{"n_layer": 9, "d_model": 640, "n_head": 10, "n_kv_head": 10, "head_dim": 64, "d_mlp": 1728, "vocab_size": 8192, "activation": "geglu", "norm": "rmsnorm", "norm_place": "pre", "norm_eps": 1e-05, "positions": "rope", "rope_base": 37400.0, "rope_fraction": 1.0, "qk_norm": false, "attn_scale": 0.125, "bias": "qkv", "tie_embeddings": true, "parallel_block": false, "init": "normal", "init_std_qkv": 0.0143, "init_std_o": 0.0, "init_std_up": 0.0143, "init_std_down": 0.0, "optimizer": "muon_variant", "lr": 0.0123, "beta1": 0.93, "weight_decay": 0.0, "lr_head": 0.00409, "grad_clip": 2.0, "warmup_steps": 200, "schedule": "wsd", "decay_fraction": 0.606, "decay_shape": "linear", "final_lr_fraction": 0.05, "batch_tokens": 131072, "seq_len": 1024, "doc_mask": true, "train_tokens": 902600000, "steps": 6887, "dataset": "wikipedia_en"}
MLP neurons of a small language model. Each row is named by its layer, matrix (down: output weights) and neuron, and shows model dimensions 368-463. Each number is 128 + 32 x the weight over its row's rms, rounded and kept within 0 to 255. A neuron's up and down rows have the sign that makes its largest values positive.
Before each neuron's rows, "fires before" lists the tokens most often just after its 100 highest values on Wikipedia text that the model never trained on.

fires before: " |", "%", "\n", " ", " −"
L6.down1624 [ 61 106 193  60 108 126  88  95 150 140 134 186 140 130 144 144 137 102 147 135 183 143 118 112 129 183 142 129  72 152  99  79 171 168 119 169  99 166 130 155 128 104  77 111 112  72 184 184 133  78 147 131 115 155 103 114 154 180 122 115 115 189 125 108 121 149  97 115 117 109 131 134 120 105 100 181 199  80 104 185 137 160 110 125 115 150 186  92 153 145 192 135 166 126 132  88]

fires before: "9", "8", " ", "6"
L6.down450 [116 147  94 116 131 112 105 137  86 114 188  77 185 128 106 164  96 108 130 136 122 128 108 186 143 178 181 120 154 122 117 129 124 104 142 156 112  86 116 131 148 132 113 111 122  44 104  84 160 167 148  93 151  84 117 172 132 148 163  79 131 121 167 156  84 118  98  97  99 136 128 113 100 151 108 176 135 140  78 128 101 142 117 116 135 116 162 142 116 105 122 156 118  91  96 139]

fires before: " |", "^{"
L2.down811 [120 114 119 123 117 130 172 149 146 153 104 119 123  67 112 142  66 177 139 153 172 153  26 137 106 144 109 140 183 177 157 126 163 123 163 145  74 133 151 106 126 105 108 154 173 117  88  98 115  88 141 154  95 143 119 136 164 191 128 127 122  73 122 162 116 138  90 107  71 133 147  99 147 197 109 122 179 107 137 177 151  92 119 105 172 110  93  98 160 138 163 126 151 123  87 169]

fires before: "7", "4", "2", "5", "9", "0"
L6.down1062 [120 134 114 168 140 172 133 128 106 164 122 113 115  88  90 152 111 116 143 134  75 153 105  85 116 103 132 110 107 157 104 146 190 108  93 106  56 103 108  48 154 122 131 106 108  95 101 148  92  87 149 149  78 135 110 156 137 168 112 176  79  91 167 113 121 106  88 165  74 125 125 149 120 100  91 140 169 109 126  89  58 110 161 154 161 101 127 148  98 111 162  88 116 143 175  84]

fires before: "0", "5", "2", "8", "6", "3"
L6.down1215 [124 114 100 146 191 109 125  84  77 125  78 144  88 106 174 115  81 121 161  87 110 192 167  75 157  89  91 207  84 133 119 189 116 132 119 166 119 150 190 184 135 115 133  99  99 134 103 135 115  92 104 113 109 135 156 122 174  93 113 141 139 133 119 111  84 110 139 159 121 150 108 117 104  90 139 155 158 152 126 122 141  83 169 146 185 115 136 174 109  82 125  79 225 142 102 141]

fires before: "1", "2", " ", "born"
L2.down1115 [115  82 154 130 181 146 141 107 155  73  96  82 129  82 132 114 114 110 141 157 114 111  91 182 146 178 185  98 115 136  98  73 111 135 107 147 127 120 154 140 119 151 143 148  75 179  67 123 159 161 134 183 111 130 152  90  69 134 106 166 150 159 150 147 221 168 102  86  75 158 171 134 135 167 111 162  79 127 123 112 169  98 222 101  72 136 130 160 147 148 102 100 120 150  99 132]

fires before: "2", "1", "born"
L6.down702 [171 100 145 149 168 100 150 132 136  85 192 136 179 183 123 126 185  74  64 171 154 120 109 185 133 159 117 106 137 119 112  71  77 165  60 107 155 146 117 140 112 111 137 132 122 132  65 143  94 180 122 124 159 129 136 127 133 135 118  95 100 158 126 137 125 127 147 160 127 134 149 119 102 160 144 110 166  42 164  91 101 101 159 188 110 153  91 181  82 144 137 148  13  57 129 130]

fires before: "1", "0", "2", "9"
L6.down1625 [ 81 146 143 112 132  82  98 174  33 122 110  96 172 136 139 134  80 159 164 167  85 154 134 121  91 126 148 138 183 126  99 101  54 148 169 110 103 123 132  98 158 142 203  61  96 158 134 100 123 139 192 123 135 129  92  57 118 118 154 125 103 145 109 110 118 162 116  80 112 118 137 126  57  95 105 174 160 128 140 143  65 191 196 159  78 109 111 140 224 208 144 141  84  65 180 111]

fires before: "5", "4", "8", "9", "1"
L6.down1585 [ 88 182  85 139 144 104 127 160 196 121  97 121 127 142  99  95 169  93 181 140  98 196 149 113 174 167 128 162 133 171 121 187 170 126 122  83  95 159 117  97 139 113 169  73  78 147 113 102 127 122  85  95 151 121 198 149 115 117 106 109 164 129 149 116 123 120 113 147 141 131  84 146 131 129  82 132 136 126 161 167  96 108  90 117 110 155 156 140 185 105 117 144 129 136 130 102]

fires before: "1", "0", "3", "5", "2"
L2.down879 [128 175 121 136 121 122 116 117 120 137  67 104  79 116 131 138  68  81 139  93  48 119 139 149 154  52 138  83 128 146 112 200 118 104 146 146 113  81 190 152 137 118 107 104 159 102  92 103 153 119 105 112 132 100 160 135 151 118 171 103 134 137  93 164 148 146 142 116 135 116  73  84 135 191 145 134 110 186 149  83 108 133 131 135 116 134 123 111 147  54 132 145  89 125 128  94]

fires before: " |", "\n"
L6.down616 [129 151 128  92 115 140 106  90 175  96 120 145  54 128 162  92 100 116 134 101  62 172 106 118 131 130 119  66 169 158  97  72 154 105  89  69  81 122  59  93  61 116 134 116 124 142 144  94 126  92 147 114 140 156 126 190 151 144 151 193  91  98  76 168 140 183 164  78 160 106  74  99 135 170 169 126 100 114 183 114 174  88 135 134 102 133 167 120 136 143 120 106  70 143 160 119]

fires before: "6", "7"
L6.down1712 [157 134 102 109 115 141 110 167  56 130 121 122 157  72 115 103 102 163 121 157 111 190  85 167 123 133 110 118 140 145 135  67 117 141  77 105 147  74 112 135  83 135 104 158 189 120 142  36 103 121 161 124 127 121 124 157 101 147 166 142  74 129 152 130 159  81 100 182 146  91 149 113 170 160 151 155 145 106 149 118 193  94 188  78 147  64 142 115 116  97 113 188  97 110 147 137]

fires before: ",", ".", " in", " and", " to"
L6.down184 [ 65 159  78 144 118  89 122 120 111 123 125 142 106 142 117 128 148 156 141  87 156 143 110  62  89 180 165 118 144 133 120  70  87 132 126 112  81 145 126  97 127 107 166 142 172 146 131 147  62 103 125 130 126 160 127 168 146 119 111 126 138 135 104 150  86 137 145 151 131 145 155 165  99 204  87 139 125 104 140 137  79 111 139 155 158 106 103 149  83 133 149  54 154 129  69 133]

fires before: ".", " |", " of"
L6.down1725 [101 157 119  93 158 149  96 158 154 146 106 131 114 132 147 105 125 150 165  69 158 159 102 158 146 148 126  89 144 100  90 103 115 106  73 105 120  41 132 128  99 143 167 152 122 144 118 132 106 159 127 122  92 129  73 141 166  78 144 113  55 152 110 132 210 102 148 148 166 180 128 119 120 163 145 163 121 144 131 137  58 190 100  78 156 131 107 158 159 141 160 102 117 140 139 130]

fires before: "1", "0", "2", " ", "4"
L6.down1292 [100  93 129  86 159 120  86 198  79 142 141 196  91 190 113 123 157 108 163  60 160 111 118 118 129 134 141 188  92 158 136  57  80  82  97  98 134 130 161 145  96 121 114 127 135 123 169 133 121 107  21  90 168 151 111 138 159 107  94 141 139 184 103 101 106 131 174  70  74 135 115  96  75 129 146 148 116 153  86 158 110 166  92 117 108 103 150  82  63 101 110 169 152 176 122 200]

fires before: "3", "4", "2", " ", "1", "5"
L6.down245 [ 94 160 107 112 124 111 130 125 169  89 141 129  56  83 132 135 142 120 143 122 122 138  78 122 112 127 104 121 117 190 136 120 123 128  85 148 208 167 148 117  79 133 117 101  62  86 136 160 113  55 116 133 154 146 122 113 132  98  80  47 178 152  66 174 109 134 178 145  84 120 138 152  98 128 134 142 130 145 105 160  67 101 139  80  92 166 145  86 112 159 120 127 140 153  87 129]

fires before: "\n", " |", " ", ":", " Episode"
L6.down1143 [159 152 158 109 166 134 126 125  75  62 147 120 114 163 105  92 104 129 115 131 138 152 109 125 136 144  95 148 123 114  92 152 175 141 178 111  83 147 159 118  93 101 149 127 133  55 164 168  85  75 185 180 117 119 114  74 183 119  86 135 102 126  87  59  60 185 199 157  89 130 126 108 121 141 169 140 116 131 117 129 149 137 200 107 156 174 129  63 118  95  98 178 161 123 184  61]

fires before: " |", ".", ","
L6.down1242 [143 198 136 135 147 118 179 139 125 109 146 109 139  53  73 132  68 114 103 182 146 107 140 158 112 106  78 145  74  90 162  94 138 189 167  84  74 118 100 178 126 144  90 165 111 153 158 127 140 154  96 151 124 109 101 112 129 147 160 145 113 106  90 127 159 133 125 127 107 128 152  90  87 142 105 203 171 134 125 172 105 128 177 137 158 126 130  93 126 132 210  78 179  64 153  94]

fires before: " as", " to", " in", " up"
L2.down1137 [132 159 142 105 164 135  13 176 104  62 164  92 111 105 108  74 140 110 130 116 163 158 101 151 145 129 104  66 101 115 128 136  52 178 105 146 116 117 146 128 168  81 102 117 127  98 127 144 172 108 114 164 103 105 212 173 133 119 136  90  98 109 134 165  81 178 157 141 144 122 146 180 140 124 109  81 158 152 132  85 147 103 148 140 159 135  96 171 110 132  99 146 140  75 120  96]

fires before: "1", "2", "\n"
L6.down1018 [114 166 129  64  85 128 204 113 135 211 182 120 121 161 163 171 141 146  69 124 134 124 172 148 106 141  96 146 162 108 199 135 103 105  99 104 169 165  86 154 136 158 114 122 135 173  75 150  95 147 184  98 106 144 138 124 162 150 174 123 103 116 151 180  61  74  52 122 102 104 157 191 118 187 120 142 157 160 141 144  82 105 143 141 131 115 132 173  86  54 125 189 121 137 113 111]

fires before: "0", "3", "9", "6", "2", "7"
L6.down1113 [128 109 105 174  96 114 138 141  71  76  97 126 111 155 149 145  90 126 142  88  47 129 150 102 180 106 136 125 126 119 149 174 171 138 116  79  94 129 105 117 138  41  68  61 132 129 121  88  94 131 136 133 136 125 152 163 157 171 111 101 170 128 106  92 167  76 162 163 139 115 135 109 147 117 137 122 166  77 157 112  90 104 166 145 145 129 130 100 130 124 150 106 195 126 104 181]

fires before: "-", "\n", "|"
L2.down216 [150 116 163 134 140 213  83 149 144 140 126 147 147 168 142 176 203  90 107 163  98 125  99 151 155 111 110 168 130 116 142  90 168  90 148 154 143 109  57 150 117 162 184 134 125 116 195 118 105 149  87 105 125 128 180 121 115 121  92  59 157 167 125 158 153  79  93 163 154 123 110 190 186 151 150 151 172 137 132 114 152 124 128 139  76  90 152  91 118 156 165 120 175 161 183  90]

fires before: "ed", "ing", "s", "er", " of", "or"
L6.down1188 [152  94 184 131 124  79 150 148 131 143 102 167 133 104 101 143 108  71 112  97 162  90  88 158 116 133  83 114 106 149 151 159 107 172 114 156 138 158 102 154 153 177 134 174  77 105 111 112 120 143 150 165 152 137 175 158 152 165 137 148 105 122 160 160 155 121 173 166 181 185 182 126 111 155 194 167 159 189  83 139 145 100 147 160  81 144  57 164 143 109 188 145 223 110 202 156]

fires before: "2", "1", "P", ")"
L6.down591 [157 138  78 163 163 108 118 184 118 126 154 140 122 176 153  54 146 166 109  57 101 151  73 168 168 159  92 156 167 130  92 157 137 132 101 145 139 105 141 110 135 127 139  20 137 108 124 146 161 168 167 109 180 120 128 143 137 200 112 197 150  75 168 195 141 106  97 143  73 153 210 139 145 164 177 116 153 113 151 156 113 118 151 145 149 130 136 104 142 165 169 151 142 140 124 160]

fires before: "0", "2", "3", "4", "1", "5"
L2.down1690 [146 167  68 134  98 116 139  89 148  72  96 177 171 134 127 125 176 106 132 161  93 132  99 151 170 166 206 142  92 127 122 154 182 162  99  58 100 167  75 165  80 140 153 113 161 148 113 165 191 133 122 146 152 139  70  99 116 140 118 160  67 152 114 162 140 107 141 178  89 140  99 111 105 175  92 115 102  58 106 118 117  81 145 122 122  88 141 126 110 103 178 130 210 147 111 137]

fires before: "4", "5", "3", "6", "7", "1"
L6.down1546 [135  96 116 177 103 102  58 151 130 135 109 122 104 121 126 121 149  87 163  52  85 184 106 119 203 148 121 118 106  99 129 138 128 104 159 115  53 156 132  54 107 138 131 120 162 126 151  94  69 148 202 122 138 116  65 155  98 123 131 104  73 109 126 127  99  38 114 125  95 104 158 250 145 113 122 145 128 126 139 101 133 154 126 170  60  84 119 100 111 157 148  90 143 178  98 147]

fires before: " ", "\n", " Number", " −"
L2.down706 [144 130 142 115 197  66  88 171 146  86  83 106 176  91 126 193 114 163 133 114 160 119 154 100 127 101 139 116  77 127 138  99 156 109 103  80  95 173 146 127  70 117  96 108 169  55  93 121  81  92 152 134 131 189 151 195 139 120 154 136 131 120  94 200 126 169 123 169 119 176 189 125 118 118 106 168 128 127 194 135 133 115 106  92 109  86 156 123 138  74 145 157 133 161 134 136]

fires before: "d", "s", " of"
L6.down900 [112 149 112 186 106  80 148 148  99 178 118 205 183 132 111 160  88 135  93  72 128 135 174 101 137 112 101 124 142 114 140 108 181 102 119 117 107  95 102 146 158 177 137 154 128 117 120 118 163 187 165 135 171 140 130 108  95 108  83 109  99  96 128 183 150 195 121 136 152 132 163 137 125 133 117 141 172 134 110  72 119 127 158 135 116  90 153  96  82 123 129 183 157 119 155 133]

fires before: "0", "2", "4", "1", "3", "5"
L6.down1081 [168 127 122 108 139  94 153  47  81 139  86 127  75 130  91 128 184  62 110 164 100 102 108  89 177  82 161 102 113 115 105 144 149 143 105 142 186 101 128 132  94 128 104  58 113 113  99 100  58 182  76 118  66 157 135 106 137 142 145 147 136 170  73 176 129 181 138 106 109 133 142  86 172 148 120 187 130  68 162  88  80 154 153 105 132 169 158 106  50 174 192 160 128 158 119 165]

fires before: "5", "6", "4", "7", "2", "8"
L6.down827 [160 170  95 100 124 103  95 156 134 198 122 111 156 102 127 134 151 145 161 103  58 155 150 125 130 125 153  95 125 167 131  83 136  73 180 114 118 147  94 143 130 135 141 130 128 124 157  99 125 113 160 147 180 168 139 186 112 152 124 120  85 156 144 165  91 125 152 152 134 148 198 164  88 135 164 201  94 144 189 182 118  58 120  87  95  92 119 155 133 104 111 164 109 103 103 138]

fires before: "\n", ":", "-", "---|---|---|---|", "."
L6.down1540 [136  79 167  78 112 169 101 156 182 119 111 128 106 115 118 152 122 104 147 160  79 111 139 159 164 137  53 165 132 156 109 143 146 106 114 148 114 131 108 160 105  86 190  93 123 125 134 121 124 106 166 120 138 181 126 146 144 134 132  77  88  59 148 109  90 116 149 121 161 170 149 132 146 129 128 104 124 167  45 178  91 103 133 122  86 204  79  97 195 160 166 105 154 160 169 142]

fires before: "2", "1", "3", "8", "4", "7"
L6.down805 [109 177 170 160 176 141 131 113 148 144 131 159  81 106 100 149 135 151  97 115 137 171 100 129 176 139 101 118 101 109 160 198 138  90 128 128 121 168 111  90 145 200 112 129  81 113 143 161 173 115 117 115 160 116 105 114  70  95  96 110 167  94  90  88 129 124  85 144 125 189 131 116 147 106 139 134 160 107 104  86 126 166 112 153  94  51 154 129 128 145  81 169 120 104 156 137]

fires before: " ", "\n", " —"
L2.down799 [103 104 172 136  71 119 129 108 139 164 173 138 163  89 105 147 160 148 169 125 141 112 102 179 118 167 116 100  88  97 144  68 171 138 102 153 132 108 120  95 116 110 140  75  95  99 184 124  77 132 138 145  64 183 183 122  90  72 172 121  69 104  74 155 110 195 115  62 176 177 128 202  98 119 155 177 109 143 102  88 117 126 169  79 151 121  92 121  89  87 133 163 112 146 159 167]

fires before: "9", "1", " ", "8", "7"
L6.down567 [104 123  72 131 135  80  89 127 105 145  87  74 146  67 165 149 132 107 142 103 121 170 100 122 112 111 129 138 165 153  56 127 123  90 159 103 149 172  89 100 159 181 162 161 131 103 138 116 190 128 126 125 145 158 132  65 125 137 138 119 143 113 135  78  97 130  75  91  50 146 139  80  74  75  92 176 136 184 112 139 125 173 161 184 110  80 163 134 138 116 109 133 150 194 172  58]

fires before: "6", "4", "2", "1", "3", "0"
L6.down1039 [156 126 156 138 128 163 167 175 166 126 139 162 161 111 168 134  65 134 105  83 129 188 147 161 114 147 105 131 117  83 129 114  66  85 125  97 107 125 151 160 120 135  99 120 120 146 116 115 162 102  94  83 102 149 122 119 159 158 128 142 147 107 124 166 107 133 121 123 119  57 131 138 113 152 124 141 101  95 148 100 108 130 188 153 170 111 134 128  43 149 110 121 118 161  32  95]

fires before: "\n", " The", " It", "=="
L6.down770 [133 174 148 132 107 139 113  98 138 136  94 106 118 114 142 120  95 122  87 139 127  38 122 135 136 247 116 149 110 112 116 129 134 121 171 106 129 171 155 146  87 177 168 103  90  93  83 112 174 163 145 149 135 185 139  75  93 131 169 176 112 105 161 132 166 163 128 139 164 160 170 168 138  94  99 105 115 139 117 128  99 170 161 105 143 184 185  90 132 134 104 162 131 119 138  68]

fires before: "|", "\n"
L2.down1215 [135 134 156 106 102 127 106 138 125 154  44 137 129 157 156 222 161 117 121 151 170 159 133 104 143 154  99 125 112 138  87 115 186 142 123  95  89 141 139 155 145 123 124 110  89 157 110 120 109 118 169 174 182 157  34 105 182 101 101  93 154 115  96 193 104 109 173 121 138  77 124 115 111 141 117  93 107 131 122 170 153 110  86 152  93 149  38 120  92 128 105 127 102 105 115 157]

fires before: " of", "s", " |", ",", " or", " was"
L2.down1350 [116 109 104 124 106 121 155  83 128 137 200 193 152 209 122  88 100  84  79 179 117 167 140 107 132 159  97 129 103  99  92  98 147  73 157 120 164  79  99 105 147 132 137  95 158 103 134 185 146 145 148  80 136 114  74 148 135 110 147 108 137 170 172 140 146 175  89 124  93 150 171 107 148 131  85 163 160 136 193 119 131 159 174 126  84  84  61 198 157 160  52 179 130 100  97 137]

fires before: "\n"
L2.down521 [154 133 132 117 141 121 144  99 110 156  93 141  67 118 111 106 135 122  77 145 118 150 110 111  99  44 174  73 138 152 171 129 157 136 187 159 119 110  96 128 130 142  97 151 113 113 107 158  82 112  90 163 124 121 111 144  80 145  98 134 202  98 119 127 101 118 140 128 107 145 135 162 154 123  87  94 138  87 161 130 120 133 100 140 104  97 155 136 113 155 166 131 158 141 106 128]

fires before: "\n", "---|---|---|---|"
L2.down643 [ 85 128 159 148 130 169 190 116  80 143  87 112 119 146 133 145 121 145 117  91 165 102 149 103 147  96 139 167 144 120 165 105 131 145 243  96  89 115 132 146  98 158 134 178 148 128  99 156 142 135 120  78 182 111 126 116 106 138 104 116 161 161 122 141 132 122 222 105 161  73 110 112 133  94 174 101  93 121 145 210 108 168 119 144 140 122 176 131 107 116 182 140 146  90 142 116]

fires before: "9", "1", "2"
L2.down1475 [ 79 124 125  82 149 183 144 107 121 134 126  89 106  82  60 168 107  97 103 162 132 161 118 108 122 110 128 101 173 115  84 127 107 121 141  90 134 148 157 123 138 201 122 198  84 149 170 111 141  87 149 189  80 134 101 145 153 133 184 162 100 118 110 182 121  97  64 132 147 114 124 142 168 149 129 112 135 137  68 106  90 114 185 120 157 124 116 126  90 122 115  29 155 127 164 115]

fires before: ":", "2"
L6.down1646 [ 85 190 130 128 135  86  62 122 153 193 167  97 134 118 161 153 155 173 147  81 128 141  92 183 164 127 138 187 188 129 126 115 125 144 101 163 123 114 143 132 139 180 111 161 125 186  26 204 159 105 191 100 208 123 143 105 156 150 124 161 150 155  71 127 132 152  91  81  84 126 100 153 121 140  88 143 188 125  94 171  82 138 149 132 100 136  72 110 114 108 115 166 108 125 104  82]

fires before: " ", " October", " in", "2"
L6.down323 [159  94 120 177  94 166 124 191 152 135 159 107 108 146 123 175  86 171  93  95 122 140  95 101  91 112 158 112 135 197 114  74 131 145 109 131 139 137 122 124 144 137 138 117  92 112 173 152  76 126 136 120 126 142 166  86 127 121 149  40 123 156 119  84 132 108 117 153  92  97 178 131 133 160 124 169 114 133 118 125 132 105 127 136 105 100 113  90 151 146 133 155 182 174  83 159]

fires before: "2", "1", "0", "8", "5", "9"
L6.down125 [115 177 178 150  78 221 159 137 135 135 134 141 109 157 127 106 169 124 164 109 125  91 108 150 107 128 116  84 157 148 151 172  99  95  71  81 119  92 151 176 152 125 103 148 112 125 173 119 189  49 168 143 154  95 178  86 185 141 167 138 167 120 151 110 144 183 132 128 114 114 140 123 133 115 110  71 130  86 125 122  78 139 151 127 159 119 119 121 146 127 212 148 170 138 109 140]

fires before: "6", "9", "8", "2", "4", "5"
L6.down554 [137 156 134 171 162 100 137 159 123 122 136 140 170  99 156 145 143 156 179 122 115 112 175 117 153 127 120 144 149  90 168 157 173 117 124 142 135 153 182 145 171 125 134 152 104 194 115 190 126 139 115 154 172  62 110 149 147 144 120 116 136 153 152 127  98  99 124 122  62 180 118 148 175 190 140 225 117 113  83 144 115 110  75 127 129 157 163 148 194 119 119 154 133  98 142 141]

fires before: "1", "2", "0"
L2.down512 [145 133  88 102 174  72  48  94 158  83 158 112 149  96 176 174  94 100 141 170 186 156 101 121 105 149 130  73 114 159 122 115  41 149 104 124 106  55 124 104 129 104 165 176 147  53  74  82  82 129 127 115 130 118 103  88 142 188 105 153 122 148 189 143 114  94 102  87 107  86 129 132 142 229 114 103 115 100  94 108 126 126 110 107 112 175 139 147  79 143 133  88 120 139  85 145]

fires before: " as", " for", " to", "s"
L6.down1415 [110 157 150 104 201 154  79  88 158 130 120 124 184 119 160  98 109  75 108 120  85 158 123 100 148 158 119  58  69  80 102 113 127 148 132 191 119 153 146  77  99 180 117 155 129 115 129 151 161 117 145 110 184 144 137 185 130  74 161 129  89 127 175 106 129  99  99  16 154 131 151 200 145 147  97 144  48 122 106 105 106  94 191 140 104 127  70 161 100 148 131 101  95  78 171 145]

fires before: ".", " of", ",", "s", " in"
L6.down1726 [105 175 182 148 140 114 152  65  95  47 156 159 137  47 127 149 121 169 118 157 110 112  91 115 136 196 116 172 140  80 115 143 136 164 108 129 111  99 150 110  74  87 118 157 159  82 152 133  53  63 106 139  83  92 181 123 180  98  60  89 198 113 129 149 126  89 121 168 165 151 139 160 196 165 137 164 155 168 138 162 114  93 168 141 141 108 114 116 171 143 155 139 199 149 123  52]

fires before: " |", "0", ".", "7", "6"
L2.down358 [199 171 130 132  99 111 145 124  96 134 101 131 139 120 135 124  75 111  49 173 155 125 130 180 202 191 124 142  98 135 133 153  60 126 200 137 117 109 101 134  91  99 171 153 193 166 120 123 132 168 135 110 139 149  95 112  96 161 152 109 156 177 139  64 122  77 121 107 110 144  87  84 191 117 140 105 160  79 140 130 154 166 108 107 143 122  82 127 102 132 153 145 149 117 145 134]

fires before: "|", "|---|---|---|", "\n", "|---|---|"
L6.down353 [168 142 115 155 100 185 194 135 149 158 180 103 120 152 124 116 146 113  81 105 142 142 139 127 107 139 143 139 174 140  85 149 135 138 186 134 155 114 107  93 146 131 185 144 173 110 111 125 130 129  80 206 109 130 167 204 104 123 136 109 130 174 147 131 145 170  88 167 135 127 160 139 114 157 130 181 109  86 113 175 118 101 109 113 137 107  86 109 114 171  98 114 119 179 167 164]

fires before: " |", ":", " the"
L2.down1689 [ 82 143  93 119  96 167  78 192 122 134 115  84 165 125 109 149 137 177 122  50 140 126 111 126 128 179 127 118 123 128 122 170  81 143 128  74  90 140 139 117 152 128 189 109 103 158 157 171 130 121 127 118 160 106 139 141 159 150 165 169 121 156 103 128 138  83 105 142 136 127 141 111 205 122  71 134 111 123  93 127  47 177 124  81 110 106 100 151 164  54 100 100 134  94 104 195]

fires before: "===", "==", "\n", "|", ":", "-"
L2.down895 [151  95 157 139 141 127 129 127 155 186 104 145 197  83  59 146  90 160 139  87 161  96 152 183 139 166 160 121 134 151 116 140 156 105 132 192 102 129 130 168 131  93 139 128  52  82 143 145 132  86 139  80 136 136  72  95  99  97 148 137 128 105 138 149 144 140 108 161  97 102 137 154 134 169 102  68  43  97 150 153 165 103 142 133 147 132  77  94 167 150  94 114 155 110 150 130]

fires before: "|", "\n", " |", "-"
L6.down1591 [116  82 119 112 127 114 188 111 127 171 129  67 118 154 157 108 135 144 164 143 152  96 155  34 110 150 160 155 114 127 163 116  52  83  95 169 126 123 192  63 132 174 143  93 137  74  94 145 122  77 106 137 100 163 148 113  74 140  92  87 134 127 126 107 121 160  67 145  96 147 128 123 145 125 166 151 125 134 141 228  98 135 117 140 111 116 105 118  49 125 120 126 175 100 138 119]

fires before: "|", "-", "\n"
L2.down885 [158 133 148 116 147 138 168 162  60 109 155  65  88 104 127 168 122 154 102 157 200 138 120  88 123 137 196 126 125 108 107 146 124 128 159 109  82  86 154  93 122 119 133 110 111  84 183  94 104 155 172 202 138 129 106 105  76 106 125  69  97 128 175 169  63 126 157 111 181 121 148 154 199 103 122 161  94 124 192 122 128  69 115 143 111 118  80 177 119 136 169  84 132 146 147  87]

fires before: "0", "2", "1", " |", "8", "."
L6.down581 [110 155 193 154 148 128 104 101 155 167 115 119 131 203  63 148 165 111 105 118  89 166 115 193 192 167 150  96  49 159 131  70 100  95 142 122 110 140 137 121  82 107  99 143 132 114 123 130 109 120  88  57 151 114 147 113 122 103 106 147 162 136 122  60 136  97 131 119  79  62 165 158 144 125 123 196 121 164  58 149  81 111 190 139 145  80 137 121  98 139  97  82  97 116  96 144]

fires before: " (", ")", " mi"
L6.down825 [ 79  88  64 108 175 127 118 175 122 126 148 210  87 132 137 127 140 132 147 159 156 141  86  83 110 123  95  83 108 171  88 125 145 131  97 128 172 122 164 134 112 133 163 142  72 121  79 164 129 148  92 137 182 119 171 156 107 123 141 134 147 134 155 150 147 147 112 184 147 181 182 144 148 115 113  85 185 198 104 153 105 133 119 110 150  73 153 117 162 130 133 166 174 153 158 152]

fires before: "3", "6", "8", "4", "7", "5"
L6.down234 [129  82 135 165  62 118  93 122 101  79 141 159 132 140 128 147 132 141 128 159 110 124 149 172 116 127 129 139  73 171 136  82 105  62 164 124 147 110 143 116 100 123  96 178 139 157 157 103 111 140 131 123 109 106 100 110  68 140 102  79 118 166 163 193 140  82 136 164 113 162 137 140 101  83  77  94 141 115  59 156 156  92 110 105 168 112  73 135 105 141 145 117  91 162 154 105]

fires before: " ", " the", "2", " June", "1"
L6.down632 [183 140 189 105 151 115 167 121 158 138 127 159 116  97 143 124 105 150 151  82  91 155 120 124 122 127 171 115 100  85 153 173 120 100 165 100 130 105 141 173 117 137 120 143  95 149 192 130 146  87 158 156  91 111 114 189 177 120 105  74  95 122 123 135 162 150 160 143 117 140 135 164 116 173 135 111  80 114  74  60  80  93 102  97 101 107  85 123 148 112 125 137 104 140 210 136]

fires before: "8", "1", "pop", "ki"
L6.down1393 [ 75 102 133 108  94 179 125 137 166 141 136 129 151  76 137 180 146 134 118  79  51 178 112 158 156 103 155 143 131 125 135 137 126 122  91  79 122 182 122 149 100  96  79 178 124 145 175 142 147 141  96 174 160 101 159 181 126 101 100 111 164 128 152 118 126 118 101 164  54  66  88 104 190 153 122  92 150  42 145 130 115 138 103 111 138 100 174 109  84 206 185 109 128 124 146 119]